Part of a small language model's weights.
Architecture: RMSNorm before each block, rotary positions.
MLP neurons of a small language model. Each row is named by its layer, matrix (down: output weights) and neuron, and shows model dimensions 32-127. Each number is 128 + 24 x the weight over its row's rms, rounded and kept within 0 to 255. Numbers have three digits each. A neuron's up and down rows have the sign that makes its largest values positive.
A block is one neuron, or neurons of one layer that tend to fire together. After each block is what it responds to, as a language model described it from the Wikipedia text at the highest values.

L2.down540:155133149120132087114124139123142149101128139104105101129125120116151135153112162069131164101101152087148118142103135140129122113151118137110120144132105111107104151148129104103134123091161131153137110161117162150116139183173106091140098172121117125156141112100149138106129057092158127138
Description: Past-tense "was" auxiliary. The past-tense verb "was" (sometimes "were" or "been") right after a subject noun or pronoun in biographical and historical prose, as in "It was originally built", "He was named", "which was transferred".

L2.down594:161079117154128098123113161143109133131127144148140098122160128155134127140122115129096148129142173142101121166145163128180105134145111152115109169130110114152108095147148142161122102103094129171118132092169165144136113160115143129176122113134139165154078106120187155130171159155139153133
Description: Word-final inflection pieces. Fires on the final suffix piece of a split word, mostly plural or verb -s endings, as in go|als, arr|ives, min|es.

L2.down567:171159145117107117096146115112085127112119127150142149129135108125138108111130107142119137111096087137127152131112134098106139141106140153151150075135160122121155113135116154104081153130095151108155120146126114120108139145140168134158135130094113135127134079128133103122125107125150116121
Description: Mid-word pieces and heading ends. Word-start or mid-word subword pieces that need a continuation, like ext(ensive), corresp(ond), protot(y)pe, str(ength), plus closing == or === of Wikipedia section headings.

L5.down24:143125145119122118157151121108109106106143151141096092144137115204150115121126095129117138140110122118147138127136100123128138118139143111084159115134129142146083162107117151098164125128091100123120138124064094092109130165125124095108122145156106118135153139108134166076207129132121136127
L5.down248:121100093076082096091134123148169112101137105152112095115136129163108159121136125111102142143129151099128131129141153066132169117115156105116102121161112102131147138136143106196151093144114138125139147132150140124166135160111146095133123107139116137156119101124155093082114106114187114123
L5.down322:165132131177119084121155148110121138120144154145121138129170098115143099156151101107097146117147197113130120163100128159175099130139146110155139134130130130119099118142109103136104137090123129139126132107134144167178081158120126070136149139147133130162092112127132133111167123141132182133
L5.down490:111093162126157148125094145120126157119143155168133147112128135155152151085144144180123095132096160102132166128148138116136139153108119163121139132122167136139145139145203149134165093100155131095111137148099111114166145160107120109199121125134135169117174151081104186128123115123113127152
L5.down534:125125107131072137147131146145088155120143103095135143087188126111126119105089126092117158095150125100126110130076147136129112141111139079127161133098135118146119158121107104131114130114122102129102103127134160113138116131114146129153128149151091142176138133069081101136157121141135126143
L5.down556:168122155139152124127165146117161151105120091146106136166113108131126106152147118143159111117117117161108064145140138162138130131098121164117150100114133118143142175087129173146120146111074100149130132154119068119145108087107127134146168064141119100139099118123079138132160115143157121108
L5.down562:162149148145102102159092098146093173090147100120139123126176097125130082110149063130108154110149158131108117110132144096134136146174144121138109119121138162144172142170108090147126106083106119155130119128100127134125105118113147152150118092128138128161140086149105126153102127109129155144
L5.down637:136088130163080139105121166132121155080110148149119147111127152133168132132109156158128094108150151122126124098122102084153158131147142147127142147096144118123145128111153149137155105083125079117101110097134137104153053125081123108130126110110106140121130162092120108092148122080173130106
Description: Word-completing final subwords. Final word pieces that finish a split word, mostly plural -s/-es after counts (entri-es, episod-es, two out-s), plus sentence-opening D-uring, Bec-ause.

L7.down60:079130123137099108147126155136137120139107112139173104080145090106121141138086155142129149144145155071161148132158152118113104136111111163098089117139132113096097108124130126121140129139151133083110141095154182121119094137132193082164157123120142120096125172079122104132094092093141150130
L7.down129:125084165109126153118135104139102118114123118124139137124123110135146152155107092127191131160091144131118130099126063101150153143133140130140136146155115105118135103115114144137076123089116118146128176087106132133166164156166168097105081117136110109107083108121118098107104100085128102163
L7.down165:140128135150114156125126094184126126143098117104120143125139117116131168138107133123151144152118120121142140164199130080179119088129114136083159163128120143149130105148105137124109138149102146154156116101133153111126130165126133111179155157163127126186080145102097155133080119118111156098
L7.down439:124111124112123171115102119111134140131129120087136134117161165115112121111125124111148110127115147177087158129121081114148143124094118158110089160119148110129144146138126080137105116103109132147118139087110109103133148156116089097139163130136137133097132157144140114137167141156126147109
L7.down443:106147114127167144134149112067123139139102154155112125079179098156113148102108114148122121123164145155154142119147102108171114114157128110147095101109156117121126100129131120087110153151165161150107109152133126138131156140117153053143123101117133111145150156122114170133135121121123204127
L7.down610:134108109106118159126109169124097125145110119156121150144132122118144138164128128188157130131054094131083082143114108158157142108139104106115115142132127129122134102126121119145123172096099098152122118109120143111125152155129117108146132085113141118146145119119157162116112103100136126140
L7.down734:114133151105085112139127128159136135133110120129112114108098125151125152098118130134103167126139135126113132187163151118211153144154140156122112131158094126125100120130150151126104125125107140108058110150144131138097106136106140153147129086146123097147142151113090145147096130142126108110
L7.down739:114115134113125113122134106099160120152124147127100137121134137151179127110125188113092085109121122179117121143098146151154117126108122128106104129089093117143155099114136116150153146105126131138080166120117125123125113136119172094118127146091093113133148119127159111092120123113111122093
Description: Wiki section-heading word endings. Final piece of a word in Wikipedia section headings, infobox fields or table headers, e.g. Etym-ology, Legac-y, Early life, Rele-ase, Pop-ulation, plus some word endings in running prose.

L2.down270:162144144105123143112124129094122119151111103122100141115108108138138128080162155098149078120138106129119129128099109116168118156115084128123087156106116113119126134204151046173118068138107130109106116126158128132128131111136111099124138106142141131106096133153111151090124098123149149152
Description: Role-label endings and articles. Final pieces of role or title words in credit and infobox lists, like Producer:, Music by:, Incumbent; also word endings -ent/-ant and articles a/the after commas or is.

L5.down3:109135099128157147129088102113119130131142066115138139142139059140138167140137122141173135141135119148159098145125114124157122115131108141141127123078097162096147140150099109138138134162133134140140124152164098137154146109109089092150083141117119144143085101141141155134140168142109134128
L5.down84:119138130110126145145140124136166096106151090150069120100125146140123149156107125161114122153127122132087141149159116157147105124151120141110160158119130097138103138139150116135108087130131138132128165123150169130181136172116110109112133178124163137115092128142162125117176159120098141101
L5.down223:126089118123118159164103194135154122139120164113147117139144143116145108109067135120095145122117170180146138122117124131129173125131139128057093103124136129108072146096104162146114116124138126133151108104161132153125147140140109074118092151155099083135128125113146134108137144089087136157
L5.down351:117154112154158089154155133139082125139111152141116103089131150109098175113165152132142133153113125118144177124129091154159154134105109147130114127121160134159118120106108124161161105144174139154150152136112125165113117135124135074106128127093146137094124099143127090118131124167117130153
L5.down460:120125104150148173162132132140108126173152090101125108111094125083134159112124107169125095104128103155156155103172119148153162106147153181162095106148153130159123146155162123104139195165159144148105117147122149091103127140151147134125152131106125131080115111127125085169125123090100111112
L5.down545:155130129141123075116126159139181128085108154107096140136098142124119112126132106119135154118090150103118123127145119120123120128135100123128109155128079138128108128170116079151116136119162153132136145172121159173129163149146112058140098147100120127118118155150110139137143133120119093146
L5.down628:124154128066099135111074093122138152138129136115182135127179134144121123124142148137135146139121177122102142127176091113095090104118120120150157146103134083157114146160168116157102140123143132105159134130132122117107123147177146075147105140160110126119102133105105163135140151086117130099
L5.down680:161143139125130139130134104152141148127135137107129117138153111139132113166139142137087143151120186103128087128109060137091077116152136135126154172128114091110139123131171102131139130111134140178130152105138132163114113162183109104127110160131147118130075160123098126134121083131171133144
Description: Species "of" connector. Mostly "of" after a noun, strongest in taxonomic lines like "Species of bird" or "is a species of flowering plant"; weaker on "and", "was", word endings.

L2.down412:141142126118127134122099187142119145110135134134138094152151147147135091143084099109108107153134160137132137146123185104126153129154151125100128152174162117166114145151149137091097133125158142112145092113139102120151105124113120112166161127109128107124128123103106083118141124159167055156
Description: Word completions and "to". Second pieces of words split after an initial letter or two (l-ate, Pl-ay, l-if-e, Ear-ly), plus "to" after due, endemic, attempts, continue.

L7.down93:173160100102180081099103158114146160118145127157158108128154134153125119143156103115120118137055132161128142171123099120091115095125136138115141092096140122163126104123152120093085109177137134135127126143192128138109100141134107053110138123151122162085168131140128117119127150123145191150
L7.down106:119161142090169127137118141095137099103139104142126147072158066092153133136117118157149110142154163163159152139145096100095123115152120107138136130080099121072146149119136114092129141163129136128112113106158087169136128192126134070141102104156089157140135104103125176159159125127134141151
L7.down133:124119152063163124160109139150124108158129136093108110132184138143170118123116152110127152138119140070119140196132070117079117113117111128107162128110119152151121117106191136096167126157181131152155128131142132104115115118122133062089128140141126164135089121127126119104138093154153137132
L7.down157:101112102160149139136106166121118137125134139133119136126116162120121132115124141150148116143133111180123109095126162122123119124133163122125148117104126143138090080162108139151108160119127103106132134150147082085136131127067128080138147136121113136164112117096122120167146123152165088101
L7.down159:132146142099090140074116144174113109132133140118143102071128141103125128137106138116087108125091176105145119131094138120157159180149136098125112130115092125115124159144111115130119108136148124099085129105164113121115114120123109057121092098112143099131142140103135129176105116137119140137
L7.down207:132135095107105158133157158121106174074126167084121108109162109137120151073106121116129124125099126153136153121089107123123131143117143146081096123115150142117128131118113158104091123144153113146117113132130132121112107088124170105122109135140165126150142108121119134129127113108163122139
L7.down550:106129133127123122145145164127125103122129138140125130129135136066134139099106113137136116126156133110153125146164100123101169137113137066077135099144118126115118127144163137128137143158127163091125115141139105094100175128125084071125082107110107159155175122097165127136154105177165135135
L7.down703:139113132127102115113128122105155096143132125139099109097132115119129173127117130128139128128149157091140111133125141114126142128102108107144082118087092144118135112102115096115111125140147109133155153107139126136129146084180141072136126111117151161156107091117141143154130121122130115135
Description: Ordinal and ranking modifiers. Ordinal or ranking words after a determiner, mostly "first" in "the first woman pilot"; also "second", "last", superlative "-est", "other".

L5.down11:084166161139113144131124115135139157142099133139151121107085086157136101155145139120106113135119131131112170145117155117126140107126161123115113118078113118126156123148134154141162124141150141169094168155121124120155148160140110128111106136111156134109140088091101124162156117157095113121
L5.down193:125121130116081131115133130142080132124146159128120127142155146115150112111093095147115144128147147091097157091135109145133083092130125110128141151146133164131157124140149104105109134111134134156130086122104119127115130154145147134158116107087150142170087142141129123095143124133154123084
L5.down208:146109091149134139133124120130126138099091089131085110136125132115078134136092146162124138101159092105119082126130158148119123130116170115113129137102111132094105176123116142153126162118107113100121170099126107152092122133117102121145102111128139054124118094110138174139123098134142166119
L5.down288:130147134154152139131155061130117139118123150154112132138096104098122106099177103115166148133153105148144129147077146172122148111115138122143109119129134155136134150135150132138139144111125095125119095120102072118153130130108138164138082106104156122114111121157145149116120104134134086097
L5.down370:121135116131100137104129067142160105099178131110131114116128099124110172106145142100138112135138144117108122154120139102167076129115142162108163150093136127105136142148134160143105149118117121157140107119105162112128122144172144089144135154163135107148181083111141085163120122097143157103
L5.down445:089102151124122102160124149110116129100145115177141129108088104152144142107134125105109144136172116122131111142088144107174149170109154166114157102079131124092132134142132094122135190137114106178165154115122135143123122145102104131137136104145144051110137114129180126135162135126159136138
L5.down448:129119126086116115110147102133124129103094104126139127132164160099142099136121199183125156123111126132108129125187134135135107135142137122153151142089115118110146147153118096117124174139159152129146132153129137145110135087140135094140119107141131111160165100083115083119153106141132122169
L5.down499:120128128132108142124147118135109129111088141120141136133147111146141153127127151095111148135122141141152116135142154112111136075125149150159163162098137125130138147141151101118146116129114129124149133077088122121088164173109148097129064161094138104136122145116120165149112121108119203138
Description: Mid-word fragments, mostly gr. Word-piece fragments cut off mid-word, above all gr as in under-gr-ound, back-gr-ound, Bel-gr-ade, pil-gr-ims, and also ult, pl, urr.

L2.down730:143129102149099134136132155142122125113147098076108138139154154150119146142113103165150101178136119155182107088137074160134101163126107114114151134162132100127105100107128127131121160141118156136150141114185123129164160094117139149125144108165094140100071121105120149166137144144149128130
Description: Directional "to" after verbs. Mostly "to" after change or motion verbs and adjectives, as in expanded to, moved to, continued to, native to, with some other word-ending pieces.

L7.down11:140172107160164111124078098154119164158129166141095140127095113131137133160105092148082130140123086142145121126112124116163155133133117138134159152133099090100138131115154079137153123081129122117104137110103167117120129094134180143093139122113143101141145104153119122109155147111140133098
L7.down84:141162145135162112140131147111124122138120156135189149101091076128124118112114121107168150132146126109104098145117141128125114150170096132099125149162125109168156130125141080125109133152060114145133112142150149134125071097154119094127113104128156102125134134119137113119104095118132114111
L7.down299:116175134126145124109140134132147128168127153111129147144134125109128102125124111122099110138169082130137120145091124122114137107121120107125182091149099132152152132146118136167124104100125157135145148147122101137133135088104132134121109084112111117116169113113129128122127135142127117120
L7.down491:108129135148132100121110130158153176123140157125114160156148129128134131124143151117128134115187073083118141124146148130121125111127122123119145092134107129083165134082143149142102109171140097094129145157084142110139110112090130097131122112140103110107157090123147134079144168146098162161
L7.down507:138093133123127139129157145161127143142114141130152124121110091099102092132167112070114090112136129143149149101144116143149070105088114133105139162154136067121143124146110065126112112101118125136130121117117095129132089118127069144164174099105086163131127173104146113179114108132181113098
L7.down571:104135138104103117151124139118146120111099109148130135112096155110125131102159164148146133078162106110123099158103141109133116106120131124170139125194125126112128139114100148147101168133135147092122151160131123092080124137109133148111153120174107129181135138154092117152118162149106127109
L7.down621:148148070147124140119134180105130158104119137088156120132147124156142107157121110123077123129149108118133158151188117126150115139134102108098132111105143119157155122118110138168124092122118137090124124108123122142072107100092115080146115135161150115178161152143122160143127131128164131136
L7.down688:129119116162130097094156150134128127112153132127113116115172124129105101133142092090149151142145165100148197078135127107130102086134122107136158118075109125114152127130151115175175073156148167128127143137145103117092163126122111081146155120119115073116132131074105116088120099147159146079
Description: Unit abbreviation endings. Later pieces of unit abbreviations after numbers (the second m of mm, g in kg, m in cm, p in mpg), plus closing brackets and table cell pipes in numeric data tables.

L7.down122:144124118148120172156088115140113099147120143146102099111120082099133124139130085106141140154116131125135155151106123062137097133085131086102164124155116108123132148110127172112148136115109157141162134105075123129134175133147098020151119160145105149131152143116148168160160114128151107130
L7.down126:129104139154130108149133118130132106126140108131111127030117112122132174112150118113145125131128148135133122120136129129116105159123134117126128153110134136138155152125117101106140134123134114117111132125113128113134113125147097022131130151111133116134143127131130136137120127142111127123
L7.down213:091135131178121106162138159168120120145134139145095116167088123112187117092081086141144129114147125161130162171115136075154101104116117121129134109179109142120134108111145177120128139099099123138121143118117144110139141173140071094099142137126145106129122127131154153125157150152076143101
L7.down237:129142146124140155121140128144146127119114090111125136073154126122120166109123137114160154126106129131143116100141119109121124133101125145134139131092135116159134147145122085134134135134109108155124126129145098114099124140116085016143144118111136121107121111129125131101151150132140096120
L7.down385:121107155131126124132141092097102094129142103141098149112145098138105152120114105140129134120117167149126148170174144105107095120140109116134137146152108112149157171128153141154170112149115136167132128088133108146119111115156123093121143154109118084124151104091155134139167154150143108134
L7.down500:140142116118134133156152134083115091139136150098157135147141152136108150099147121062119135149138106125145122109119120085108105149128128102161126104150121143120146116144082133112128128122149161141111098125124086120114143134076090110136148118149113134135206138159120155106148133118097080090
L7.down545:159157132147132161157151152069143104088113130131095124082150105118147157100140139124179092138124137123130168105141117148127106111105122091143120143100149100140121124144112142132112149140085125141138123135108099124121132125129134040157160135104101113111166130140157149131133105114150146137
L7.down585:112138109116126146145123142095131143166125126138125121098117129144120160127136109169123107151061159112127146125143114107114136102128089081077148113120139141131096120123153145125120097131097145125174125123135154091140127115123108049156135136110125173134133129163110180145149148144164154126
Description: Verb-governed prepositions. Prepositions, mostly to, that a preceding verb or adjective requires, as in transferred to, dedicated to, similar to, and less often by, of, in; also line breaks right after == section headings.

L5.down39:141126133111154102082105121127145135141116097154174152122126127137143106172111164158081103101114117135143165160142111105128112120145146138089109128115134127142149122114130139121142086139164122100134115109128110153143108172145159138138132125097154120151166119160116138122147122148145110178
L5.down181:104151138173154126147150099127131157109114147135140118153155115096119103102116128137135112138141098090111163141159109137091100104130097093148143087106070137100135162112123185131129151103144133093117120136117150138097123105103112084138080104081139117109117124127119153106150117153135117172
L5.down344:117192118115136090102144120119141169154143119159179141127180165151115100125157134101116128137147115137122163142099123139124156111099136111066128122102112155181150130113168175137101113142134118093142094080166110129147145083090133136148113151111127161130121067114125090129131100118131093177
L5.down380:124119110142139117129104148140088134153142130120128112123065146146132085114110144139119111123156101148154143110120104105113111106125120095098115141176121149132126069122118072121089113162120137101128125154123154153113183164103091128142140129135119116140160164115117084124130155119136140077
L5.down410:048121157180143151124118100127148153121160140168120122157164091135136128120103128148144110154147121131130122143136130080184108139119101151103143155128160135130151147170128132127143106093137122136117118095118136110176142121084137144117196111124132124149114112170141147137137133155121099108
L5.down529:129105132150131155161112144166152120076101125142126115111182120114128096131176098127137138124139135134119092108151135154143133161102160143135097137144115137119123153121134082140090120108134101158103132134115125153103132154112148130153133124091130081128070134143109138168126151091137114147
L5.down612:158168161120139158139119104146163161122095136167092127117116127156120147121068153097079168107138145115102137088133125154110169146118112074113147160119157146124117076137136108118144130134140129133153111139091156108125124128133063113117125107100144121091096153128104089110140096124120104102
L5.down632:103125122130082116148152116141116171139098118134126140157079088074132124068137119112100124128131126171165092134161167116183145148171138114119124154148111121111152123121135107142132123101097121107106138134146097142129126135144103101119136093119100131134119096112162117151140087119149115085
Description: Token after numbers. Tokens directly following a number or coordinate, like the / between coordinates, m after (2.97, in after a date, house/home after counts.

L5.down16:146129124081130144122131127175088162111122166103163137098158128127124129173116116110129125138110140116127114128117111101101136124106143098099147103148111106151135075178119138143138144131164135149092163135083089129162137123121140068169105092091131191115123138084133146133079135128147110198
L5.down57:132130108133110142134115093136134126157089142128090144108150133114122132132140140171143134155151138160118087116116123143112116155125169111130151146133106127109122120126154081122172122169116129146115122153151176176155091126151120137123165099098105088139164132154128091128108122136126156130
L5.down106:145118129140120151131082128126121091116126149117083134111099093139139171112138107139142127145142120111110157094136152119098113138143106146144155134124130070155143157143108128142146091112146126121144090107136099133147139139106118142153097162126100108155088153124158127120154093145152132107
L5.down171:114100107099127094157136149157112165205125110119119127126115131108131162082116153131095118140142099113121158114102117123098118124130140130127087084156115156110115128096163136129099151190144149153140141121154163152106123130134153116117090082134114110123179082130166101145110118157094116152
L5.down314:103109127071112123120143125153123145142201148107123094117199096136094127099111141109102113131161103083171157130134098092103139140117182099096110160142092132127132112124150118109106092132112119146166103172126117153107128140144107106147042137097118107116160084112115120105093116101135080130
L5.down561:137112130132124130138103110123140119095086123133108090113114140166132140151104078143131128153128164124109107139156110136154128092112157111101112101100100107194165154149084147134155138161163143144120123132122147161151084149133170121080108118096131138123104077137127086144092128133147121106
L5.down609:158106116120105161088081161127140114086154096125127102118110089122096149148129089180115150162125109158087145148153150110112154149101116124118117153080117176147130140106105085135118159139108124073149137113148134114089082100122076120156135183108164120144124115120092140122114126118105136156
L5.down755:145095152111125128092133119125114151142134186123155114142119141084123082134124111110122092139115118139117131117160166146136159132082112153152156122133128162122120150109116055081140129149138183123172145123122155160160155121084119144129091118171196156155104140118073102126151106123118114087
Description: Early-life heading completion. Mostly the "ly" finishing "Early" in Wikipedia section headings like ==Early life== and ===Early years===; more weakly, other mid-word endings (Climate, eighteenth, earlier) and words like second or open.

L7.down308:156143081110161135155132123093171115116119147136121131112123134186175117120125126072136143121134149118120142087101095192143136133114098098116138105125137154131117169171094144107115163138123099146150132125138122127140091121097152142147162139144098135144106103091147091115127114113108193093
L7.down355:128147131146127107119153167134095088135140143133144127119116146170158134087166087145160142125113159173116133104111099103153084134095161130113156111109128094097099131142183137123196143135122111113099129081107145122143138155105131092155128141105140144097117188152121160137118127109120111091
L7.down513:130140124119133111111095177124099129141119107157138133117140173107105146101149155129099127128106162176114100150122122199132083138078109110127077163146134140121118112141101095115115106144118182159151099147108129119122107128155092127118138160135146137120131155094116142142081100109110131187
L7.down520:144130136156133115137113168109169143163095107138110126111095145138104099094127138101154097105143115084127125148146111099119162153108140138129124137160122129122121119164063164113149169108131141105096131127096144137132161124106099125119092159150117089123107106134129113116123108143160172126
L7.down583:103104125132107099108137108145160086108127148147146149091145114140129106125101124109128106114095146151144150120124102161137109128120117105141095124142090116100095117162155089111126122125102090107143154124150147175148058129154118158077151124117131127132119161102127093124113133101114126114
L7.down639:112122114112119108101132140115126153135139131160135123106139117116136185142112122133142133115114142151107135135122120110138120120148137145163115159065150124136096130143130054128121123130142081140121127126153123095098122127145117045155129137099116126116141138134127141100144142114120118124
L7.down655:137154149145135099124152120153125150112137122132154094114091108125105166154113135090127106141125156169137155117132112106124125112122153114095120186063148132107089127161160075117149108110088124156104109097141136135126158139131105068152100106114128101121153110095089139107128117149160119153
L7.down710:146179110152105101092128128152141175104128153118163103109155112133127132107119088097146155147133139123142110169169130126117132132181103097115074086133104149112142153153112143152097107143149093113149096191134119146109148128077149115127144138155139125152140150102118104136122135144166176128
Description: Start of article body. The line break just after a "= Title =" article heading, right before the lead sentence such as "American politician…"; also line breaks before section headers.

L2.down312:125120120125096117152108106132113146145123125123110118152094109091129119166123118154119130143102133119108114142105115103132118110133080152123142129180144144116116166144099120187117172124106088039130121049164106161127113090148129197095156110096125125111160099129110126129132105100118107114
Description: Mid-word subword continuations. Non-initial word pieces that continue or end a word split oddly, e.g. mp-g, f-oot, mat-che-s, Copenh-ag-en, in names, units and plain prose.

L5.down140:157142145161148142127166105140114148125150081119106159081135097125172125132168110114133144097148170131118127147111147167144117152135133146126112126103127114112124128122097140155131131134142174131113136155115130151156065139159109081130158126125120127138117094134135138119133135150148205097
L5.down207:141157114145185132137157118110116162173088102152127151108089128140127086129155136074161151094161086121132130125169102133144144146133168140143147161131073120179115104134145110110129125103203180139121157137154144156144137110161088158077114148138135131154117126146136165112119158110116135114
L5.down213:145091146196113110122150084165137169125156140128102139101173135128135143132151139139158136103185115129160123128148109102142128175122145153117135150105122131100119131136098119168137130120119151120130145159152151152153088149128105075119138112159121131149085096120138152104124124114115155148
L5.down386:149105173201141116145169114180103144131149088105078144114145113107147124141128116132134134106111153124121115100135129164102120168133142150138138108129128112084110153141097175153126133119135128169102121173113160146158098135136136105132144144112115146134106078141148126080160107144122147106
L5.down489:139159157147121123112134098106150131131130114130137158085146146112104107124150107157125089113117209129125134082116099111094146131130114143145148118188101096140083123162147156154154111154116155112129171146111141111125064134151164108154157144110165093123132129144155106138136153123102157124
L5.down568:115120139135143125115148174105120124102158136055130128111055123141101126162101112085111130106105155132140108117125106108105134178105120129140117094110104118094143104128088138115101173127157091125101136163060117130112129105125168116097087155148104141102134083091136169119092106134142166153
L5.down720:121121148154080138144129176144143175098123110156094112136116096138157169082154105137131160121148127139126126123104128139136147116142155100144113079115123115089125103086124060145134124166137153123099146155138118099183163113127093121115124120131113158116096109119166148127130123134091075145
L5.down753:129127144121133158111125163155087079111138157122113136113126088122127157142157094132122130125135127121089094130094102174152102143128136121116107100125129132107119124099128143146102148138171117129133145134159083164148128136138082126118164108155142162122116145154139095086151140183170143089
Description: Word "to" after nouns/verbs. The word "to" following a verb or noun phrase, mostly as an infinitive marker (escape, join, compete) or direction (back to, sold to).

L7.down91:098147148099159161125172139131113143105140104119169133150065114126166163121160111146137123119115148147093107146186126148150137149166123088073126145102120120151143131128124112079148167121111147127106157102130118122144149124151191128124113173126107121122135121149134156121141171125158066118
L7.down148:099111133172113120154168164154150127155122115157088150110138159130130132153111122149150164146141142114108146094142070129153157130125130158126148124140108101147114121185148147135147142122119095129092081158133136111137171122099102146081139131131132130103134150135102095099147100086125135141
L7.down173:123097144129094116129113149159162148102088114117119140137088104129101144105107166135150103126137134137131080134111156172172136175124156109100075098132144120114122118108114140115102143128141132158126148116134093112123143128155172147135044085138147085138142128129133131113130146111143153085
L7.down268:118086135117113097124151197128093088152102092160138138114122135147107130088133169159130114157117147151106161118150142109171138120122133143115088125120160121140119107110136112125145122154144148121105145095113121079114104138132101149161099111152142112105103152127118155116074119143130104057
L7.down296:120125193134133171149112115145147144116109096142144109104133161147114137099109167127091118137089192201145130133146153146132122114175148179124144145129125136143137169137164129139088147155143189105104138119125143146088151156145098117116152165134183110122099162124115157182137125129154167116
L7.down339:093147107146140159154149118163155146114075108087153155125102102142157110127098145105114151108151129159168090120135191125139127127120125144134154155142136086158165155150136149146104111159143154090065115145122132128103153134135168114120107096133134121110149170139126098122125132134152113149
L7.down511:117095159081191091131127140141155155121135119090087124094116120087135129168150137127133123122112145119136141144158104100145134111123163120112121151136115128119129089112134096145156126153092115110090101102140127104144143069155066107093098120128125131148090103104133104114102139158148105122
L7.down525:106159128155200129133109154080112130122137152177138101142158104125112134142184130133126088153127125112129152188158138102201150124096118110113152124101103084155120125137124099083151119129088161137133090131151113098135094156144130109167110102100147139100160125131123161127084139134119150100
Description: Mid-word consonant onsets. Consonant-cluster pieces that begin a word's second part or the middle of a word, mainly gr in Background and Underground, also out-b-reak, out-p-osts, pl-ants.